{"attn_scale": 0.177, "bias": "none", "init_std_o": 0.00453}
MLP neurons of a small language model. Each row is named by its layer, matrix (down: output weights) and neuron, and shows model dimensions 128-319. Each number is 128 + 24 x the weight over its row's rms, rounded and kept within 0 to 255. Numbers have three digits each.
Before each neuron's rows, "raises" lists the tokens whose logits its output raises most directly, leaving later layers aside.

raises: "6", "5", "9", "7", "0"
L3.down1039:081125110127104132146131150104099128107140093089163133110095131146098137125101130119132139131123158106118166177152131141089103179143101125158106098177141142124137125132112174150156102094100169157149132142104099096128139119135107137103142120110124146105156158126084116182149131136120140133119125115121148123101136097109150142142146105121184099147134104155150152104146107126132097155134132106123073128119080125114138145167133115132119102074148127137115124162133123146168151095136183121141142107167084118152132154156127145148134153147128123157132097137137157127113137138077116132

raises: " |", "2", "6", "8", "4"
L18.down1204:138146141112163146120143186107101105133109075183089133123125150095115161111107164123134150111145115106088123139155105153166071141151105136151132154142153168143179190117136100109190171109121178119109121146189142127176110111116102125140138129102100120094131139156152151124131112149136122106116100178132127130126115132109156131127090103114083139132149158059116125118126116136123198151140132144164119084100114113079122143131187147128142104094163142076162166124136122165087137147123128093138108143101093145142146089105174124115119158107170098145134138140110125140118126102093155100

raises: "===", ")===", "Chromosome", "|---|---|", "\"),"
L3.down619:110103131133149124131135151113136106100151139157139102119128104129135148148081142116115135127165100130105114148099144156120105130132144124111097107127099140071134111133101110150124129113095148105095109150167164153119101167139130155144145145153176144154128154094114097134161127110140146169122131038106125129130125112099143146140134105110145117125171104152088114161165113129142066135133093104156131170154160142128119151174140129092125115115183145120144137142123114098113140137052115097125119112155145124100125136145142126101126138133103127097109073138118112096118156106146171120

raises: "===", ")===", "==", "|", "Election"
L3.down1197:085141145148189114165153142123144113118151139084112105116106105122157155161120114123090101124177127139128140140107145132110119172120129114133092147135127143143122097140109110129090092078107152110150101150134147128091091177083152152134116109178167139157124141114141125143157160130138132126169136085104106113119112100113149137156113126114130096113160109145113142151131089153120053149120127115095125181132160123130134159171132120109139135114176157111151149140146084091089127096155136120117127070187130134117112122139155099090113127129088118102149072144128157096107109123167152118

raises: ".", ".;", ".\"", ".)", ".”"
L18.down1055:133092131124132133103112130118130169105139177126127143144107128147104172152100111177093123121119109116120144089161137130156125136156122151156116147148159115099151117102126094075146159119114175120120129120076129151155139118147123151144109146119128133098128126119121128146151125114126138177138181119122116148178131131155135159135146157114166185122121144103138161108085140139141164138129145107128157149106134080139159168139128131114130151122122133154173084105136126153116099192102128136119140167114129122124164142181094154142104166106106169153187162119122166086160113173093135096

raises: "e", "al", "sk", "el", "eh"
L18.down196:145114112124140125124120103100161118148090119110142131108143072186102168137128101114132150114152148125132124169143136156089136105158103127152158152174124152207154152173075130127140094133113146162135149139126108110060103123144166091101148119141134159112115137093121107106101120158099084141155102148188125110108125140086125065094141090133115112125115103079102129107130154142060132128121125109151148124158152158137135134121132142163134127126112148167154118096110100119130096098102142165117101072139101172102086122092145083104158122125106128123126131134130091109103127098139121149

raises: "===", " profession", "Chromosome", " nor", ")==="
L3.down342:126134103129178134159130139082136117168144158107110111111080087119178162118122108112109110102146123127094162100127138127111069130151133124126112155115124127109122110142117096132099136121116135132110126137155146135153121146134145125162110132142165156149129129118113156158141115142175168157148171079093119107145146082096177146150108101095149104126148110122090112159147115127124024110098129157127135181136148119132156119142121113112120074128169133124133097121129094092111137123133096142159100112129125133109127117177142141113125134128123143117150078144103175133107173111172142170

raises: "5", "6", "7", "4", "0"
L18.down406:114157162142092113110147090141144116134101127171119123098158153133137130087120137128126133123132162144101178165099111112110048146142091122125130132135162153167145111123124126153152129161117082118159106114149111119156147131126110145169137157128122143083165134130129132114110101115136143176123125080124173142102154107111151153122146094116135131142133120124186144121143123129137187143158128100127074126107126107121150127139120094101160115102137092132124114149151092161120105111071122143122062134123124136121135134127138148148128130131142091149080110139141129133119131127088133085

raises: " of", " Of", "ulf", "ines", " zone"
L18.down1405:134115092155134140115138150105150139159138126099183150126173100125147143104144139126056131146151130108153189130132142151090140138177120140121083121140078103133155120136159139118089120116171175106129091109126146131139156113079136105095154164136141152160163115170163129160117132130146144164114123145162152148144122125157121091157100125118184089093093148137138127108100118092147129132118096137118107148136108131149155143115127182111147105144161136159170135149142126080114137108133131137137132077137108127108147157123129113083130124153158120098128093162143133144117103114128085098

raises: "|", "Track", "Schedule", "Qual", "Notes"
L3.down794:122146090132163126146144131128118135106111130140144086144081105148170132125098123122113130108144140135143147086108144140111115117161137141122074129160118144117143113132104126160147173097088087086105150132137135114141105158104139166124139125156119117147109111117086157095113131101142069146159138086096108130129142111096158139106127117117129127109176105147101131128143124090171109142141107128118157147107141110120142146157139124143121113118175126146134097104132063120132131121093107102128102098148130129161091126124139141134131154106150131122122094133115127145090133114167139131

raises: "e", "er", "ers", "es", "ep"
L18.down1310:145111150177113143118126135145085126090094109130111128143078111149129189126125119073109130148121120124109117135143128111063126117121174163140128152133132148182139101199135139139150102159120151152188171094153094136122136108164147089140116139103167126116099089172146156127137132119120189116108122094130117118090145102124102091134130097169121090130129122110103139148081094129151157144109149112113102118127103107106096126133134103166112133155153141156155105169112106123129151112143121124154110165086126143173108117122143124115128112130181106154143126144095118125127140165131141100

raises: ".", ".\"", "\".", "-", "ers"
L18.down331:130112092147121092134095125091104135117117149129124117122098157171068147158124114146136089176166141154137130137174116145112133138142133130136120135148144099148120092154128148150118148133138169140106145130112127140132141125168128107115104140111173132134158102115113150146096170160150114158104137102118118106149178110126119138116128146132154177127115136155148097111117094134167114141135127125152114149123125151166115123136161159116146153086133135141139093057144123103108108131075129100134121071107136098109143100101140125109112227098108134120117132116130149148135177126063157173

raises: ".,", ",", ".;", ".", "ds"
L18.down470:124168151141130136116088113119104190133162159121145132126148122133122112152112133102134152096139130137103157089133153130084175100127141142129098120130171156108177077093174087162062141138168108175155161096099118130116168136090133095131135135154126063128142154126109130108173098147177128131139123117126168139149115123122123163092123137138150136096120167140164127123117145106142039099142088096136127133140117091142145117135176098107127176135125101171115147095136079141152128123118131116119115086140132154091119140094108131137095152122152104125158137122145143121142156089081127103

raises: ".", ":", ".;", ";", ".\""
L18.down1435:099140160114180102089112087127144105128119142132084147122111106135113171158139132188130098161104172150135134118114138120158167114152102117110162141137130144146149103131122089154161100151118153135119100151137088163157160118132179096101102151073123117094117094096106104140106127162102148145109135124100125159160124105134159156084158140141140146129106120092120127120121103134130100127112124161160119108071108083146152122130116157149152130106130131178157128124116128176148115133124146138136138173128101120127171106144110098140070153127118153096138142132138150096141125115085069182

raises: ")===", "\"),", "\")", " profession", "==="
L3.down1328:143158091149169121161128123127140117094147138112113099104100075141160131154092135092119149130163112115114139112087148098115115123166134123139119109089129129120138090123103103135109124098111146119106137116164142136125129152131139105138106148121180143131129158096105113147151106144141140175152138095101137125142144125104177122134118100109117115126157132173132100157148100103144066119131111115139161201127138156120139138164109112137087091132144143126112119133129122107125135135059124107119092072145144101074109098147164128110106112151108117084184098142130139143084145098188170132

raises: "===", "|", "====", "Notes", "For"
L3.down254:074126116109147155150119115069137140132129132143130109129091099123190153138110129135115105079130144110092161125138152154114080122142131137106106113153132146106144092140138104136080156107141125114079134139153136122134116163099133179140149132116128116167134135112127182138125142136153090152136161078119107128126133109123176104112138125110164126104129100149099079107166135115145094143109118117119137132119119130126146165144173119116127113104159112148139118116131061134143141120099145132113085130158118160120120128131130102125142130112105144112136102158112134146074141112151143126

raises: "0", "9", "7", "2", "8"
L3.down445:086131130144122137110140144082095153117136101117150155081121141165112153123123169136115133112162134124140171112110111156123090143104113120148101156169165146093138158116118124179136114148098169177141208120131115116139165129135110123147145131115131132117127151133094174147109112155134132145125152142128162135112136077115130119154151112133170129172135099104141159139107126098143103119183129148104084114109129118113141179122120097130173144128093135151137140122131110142106137129173143129143117160111089132106135132142150163172137118136145153099114086118147179113118124159102109154

raises: "e", "es", "ed", "ez", "ers"
L18.down1437:186142114124147138074137132103120093129096117128134168092114148168129117141129143122122115175137157124137141109128143129117068142108101165138126153139121147137144093118135154113098122141143135120145153090104100176141126125141119113098128147090178155157142128118152173126142125105104091132127112085112120116103164139075092124116148087121118122162105115098137126157135113138187213147131118128141118142146119084157118104124118090157160118145103142121164136153120107074133105136102141142161114146108115141114148115146116104132110152088137136110139160177157135135122150187118116141

raises: " having", " serving", " being", " helping", " appearing"
L13.down1398:157173090112134127145136142142140133123152130108123084118159100113139143153189149105082121123151149177127100133145117115144128149110130138117146086151160138154121130130125109123136097138144120109100134114099090155080072163134139164105156133123171168089131154120160093148120081113194120109143113107126147159133102111147137128139160096143147123132107100146148092116138133090097141173165140155090108095123104120132157144112134150093118179099111075130132138171104130160143124136128133078134166129126145098114141128100117179163124115095092130087124128132135112149102118143116119114

raises: ".", ".;", ".\"", " .", ".)"
L18.down114:141124107116148137132070140105120134105130177131131166096123108146129113111096114153189126149118174120124197102128137134166138129150156121123087145144154122146171151128122137140106098162151125132135160131103120159149152156154146137139113164121104133120133122090124160160087117151172145146118186141145133114158104131099154141099144129098171152142115092109122157110141082155151159118132108129168133109110097115129103118119167140102105158085106124169173097106165092144157128132131128094132095143177137143185164135101118116152103126094121119131123108109116154104153123134124096169

raises: ")===", "\"),", "\")", "===", "While"
L3.down1015:118118126123185125165150134098120137085147119130104094103100099130138148165125132096128113133166105131147115136114146130099105151137147147126116133118117132109116085110124117143102105118085156121111094132140142110097076163119130156142099150118179141126121148099159128128157127131146129152108129070102116117125124114109138148141092087107149079121164111131109096171126102125144044131124111114132133225124134175131134153163139114086122134121163134114124163145140098100112141123079143111122121107138123120108116116145130111112119106120109097105126085138120118129076108106155145133

raises: "|", "General", "Qual", "Notes", "Sport"
L3.down1380:117152087134184120145143145110128136126130154108143095138074114143204113115156103124131122112143142136137148127109144142078055091140149143124109128139143128117098122145108121152108156078106130111124139131173120132096101174101139099113139122127152097117135138120116135096125128126172084128150142139121131138122155102120141127121126103107126100130142135129138082125141168094131052168132145138120132167105132160120132170169146127132122109100141134128144075119144091106142111126081111134131104091140128126143102132122140132116140133126130138095118121100107173131055129131189124128

raises: "|---|---|---|---", "Chromosome", "|---|---|---|---|---|---|", "Election", ")==="
L3.down819:107126088142141114155115139056115112108135130116141123093096136125192142145111120108127122125130091147109172107104157146118078084118145104139113111169124111095112115148096081131135130125108135115106120143170155152137121178135176126142093101131157152174131135090088147119149151128155136171156145083110124115144137102111127111123131094111110133153163115162091095165135109103120029100104143138158115138131149151115133152158129123120109091120170119123132101116145083104129114160122115114119098111117135116102120101115154150138135104128123134121130087156144146136122132096179132130

raises: " of", " Of", "ical", "ez", "ala"
L18.down852:130160128117126090117095167121120139175124152111096148116137146087126103083125133102112155153117110117137128136109150112100239165161122126150093153130126133137135113160095120165103139135144132142138156084087114151088169101133134113141160160151140150114165124158146120121112116085144164125138106126165143095116126152068167106126135185103152163146160099136107186156119120138098016145152134147155121130137118140137116118096139153102178121124147130117102153142109135103078107114118163141144161097156116139123078135163130147115105129130102137106096108168118154131140141117105104136

raises: ".;", ".", ".”", ".\"", "\"."
L18.down106:139081136123136132118125129165149134087134127138110135119074062148148151138108130115082092166145171096108154100123134121137131130073120139129129142106149131163138146119161130143123096117150171172147152115116108148098129137147135107138119138131173116146138054104114122127133126130108147180160162174112123102152153132131139149131127136149151137108105143123135130131170142135171116154166167112113130111119135114152156090153162094055138150134130128123153106120162122093137106119145101101120134086118086117124133159139118157154098134110121162109178167123149120124119132132102113127

raises: ")===", "\"),", "===", "\")", "While"
L3.down1072:126110138145163129124116148147113133119173167129126110107106105162139155140107140107097143148188112140134128098096143121100113110127139132118097143122107114126120084168118107110132120071123153106099119153180153124109116149117139127138133148136187142155165158097126115115130114127125140142137143074100124132116150111155150147141112115085117094144144106123119101180133114110144070137139129140141149199139160162117141128155150108121105120113166139109120142133123118082089111117094113104144102041133127125120122143159158123112131098107115097063127119137138113149086151111178172135

raises: "ara", "ally", "us", "ill", "idal"
L18.down1530:112087140154113153113146175172141125120128133127111109172135126126072151129171092140128108118118133106128131129126167119121133145116137155113146131134119135090157133089100195120135135144176122191125109142085148125129119137105126107100160142104144101121124151119170104114127109103129120098117169129122093156150094133150148143142157107107106110118109139102140094101129117190126105126151107099121139134131141108109090176128157126112093108111115160102118081063100122113101127129133092106131131147145163145142094130149122093131098156136137100137118097101115141142105195098139153152

raises: "er", "an", "en", "e", "al"
L13.down1101:126134123113109130117145111104168091179082170141140133121100086153096151093140087120148170144101152106160165092138146120142127123122065149148103176106106121168128116122143137137125114139130108150140118114131095163111157131145095136158131136115117124117128146151137144100066100121128127135137111154125118217103087071103128100119132103180155131147103123152112125121126099138152070163129133141097108130157113094172171132104160134159120113121122086114152114103176076056135132124083158124096118129117151119121116108114139150116113122104126118130135104119149135151155138124128171073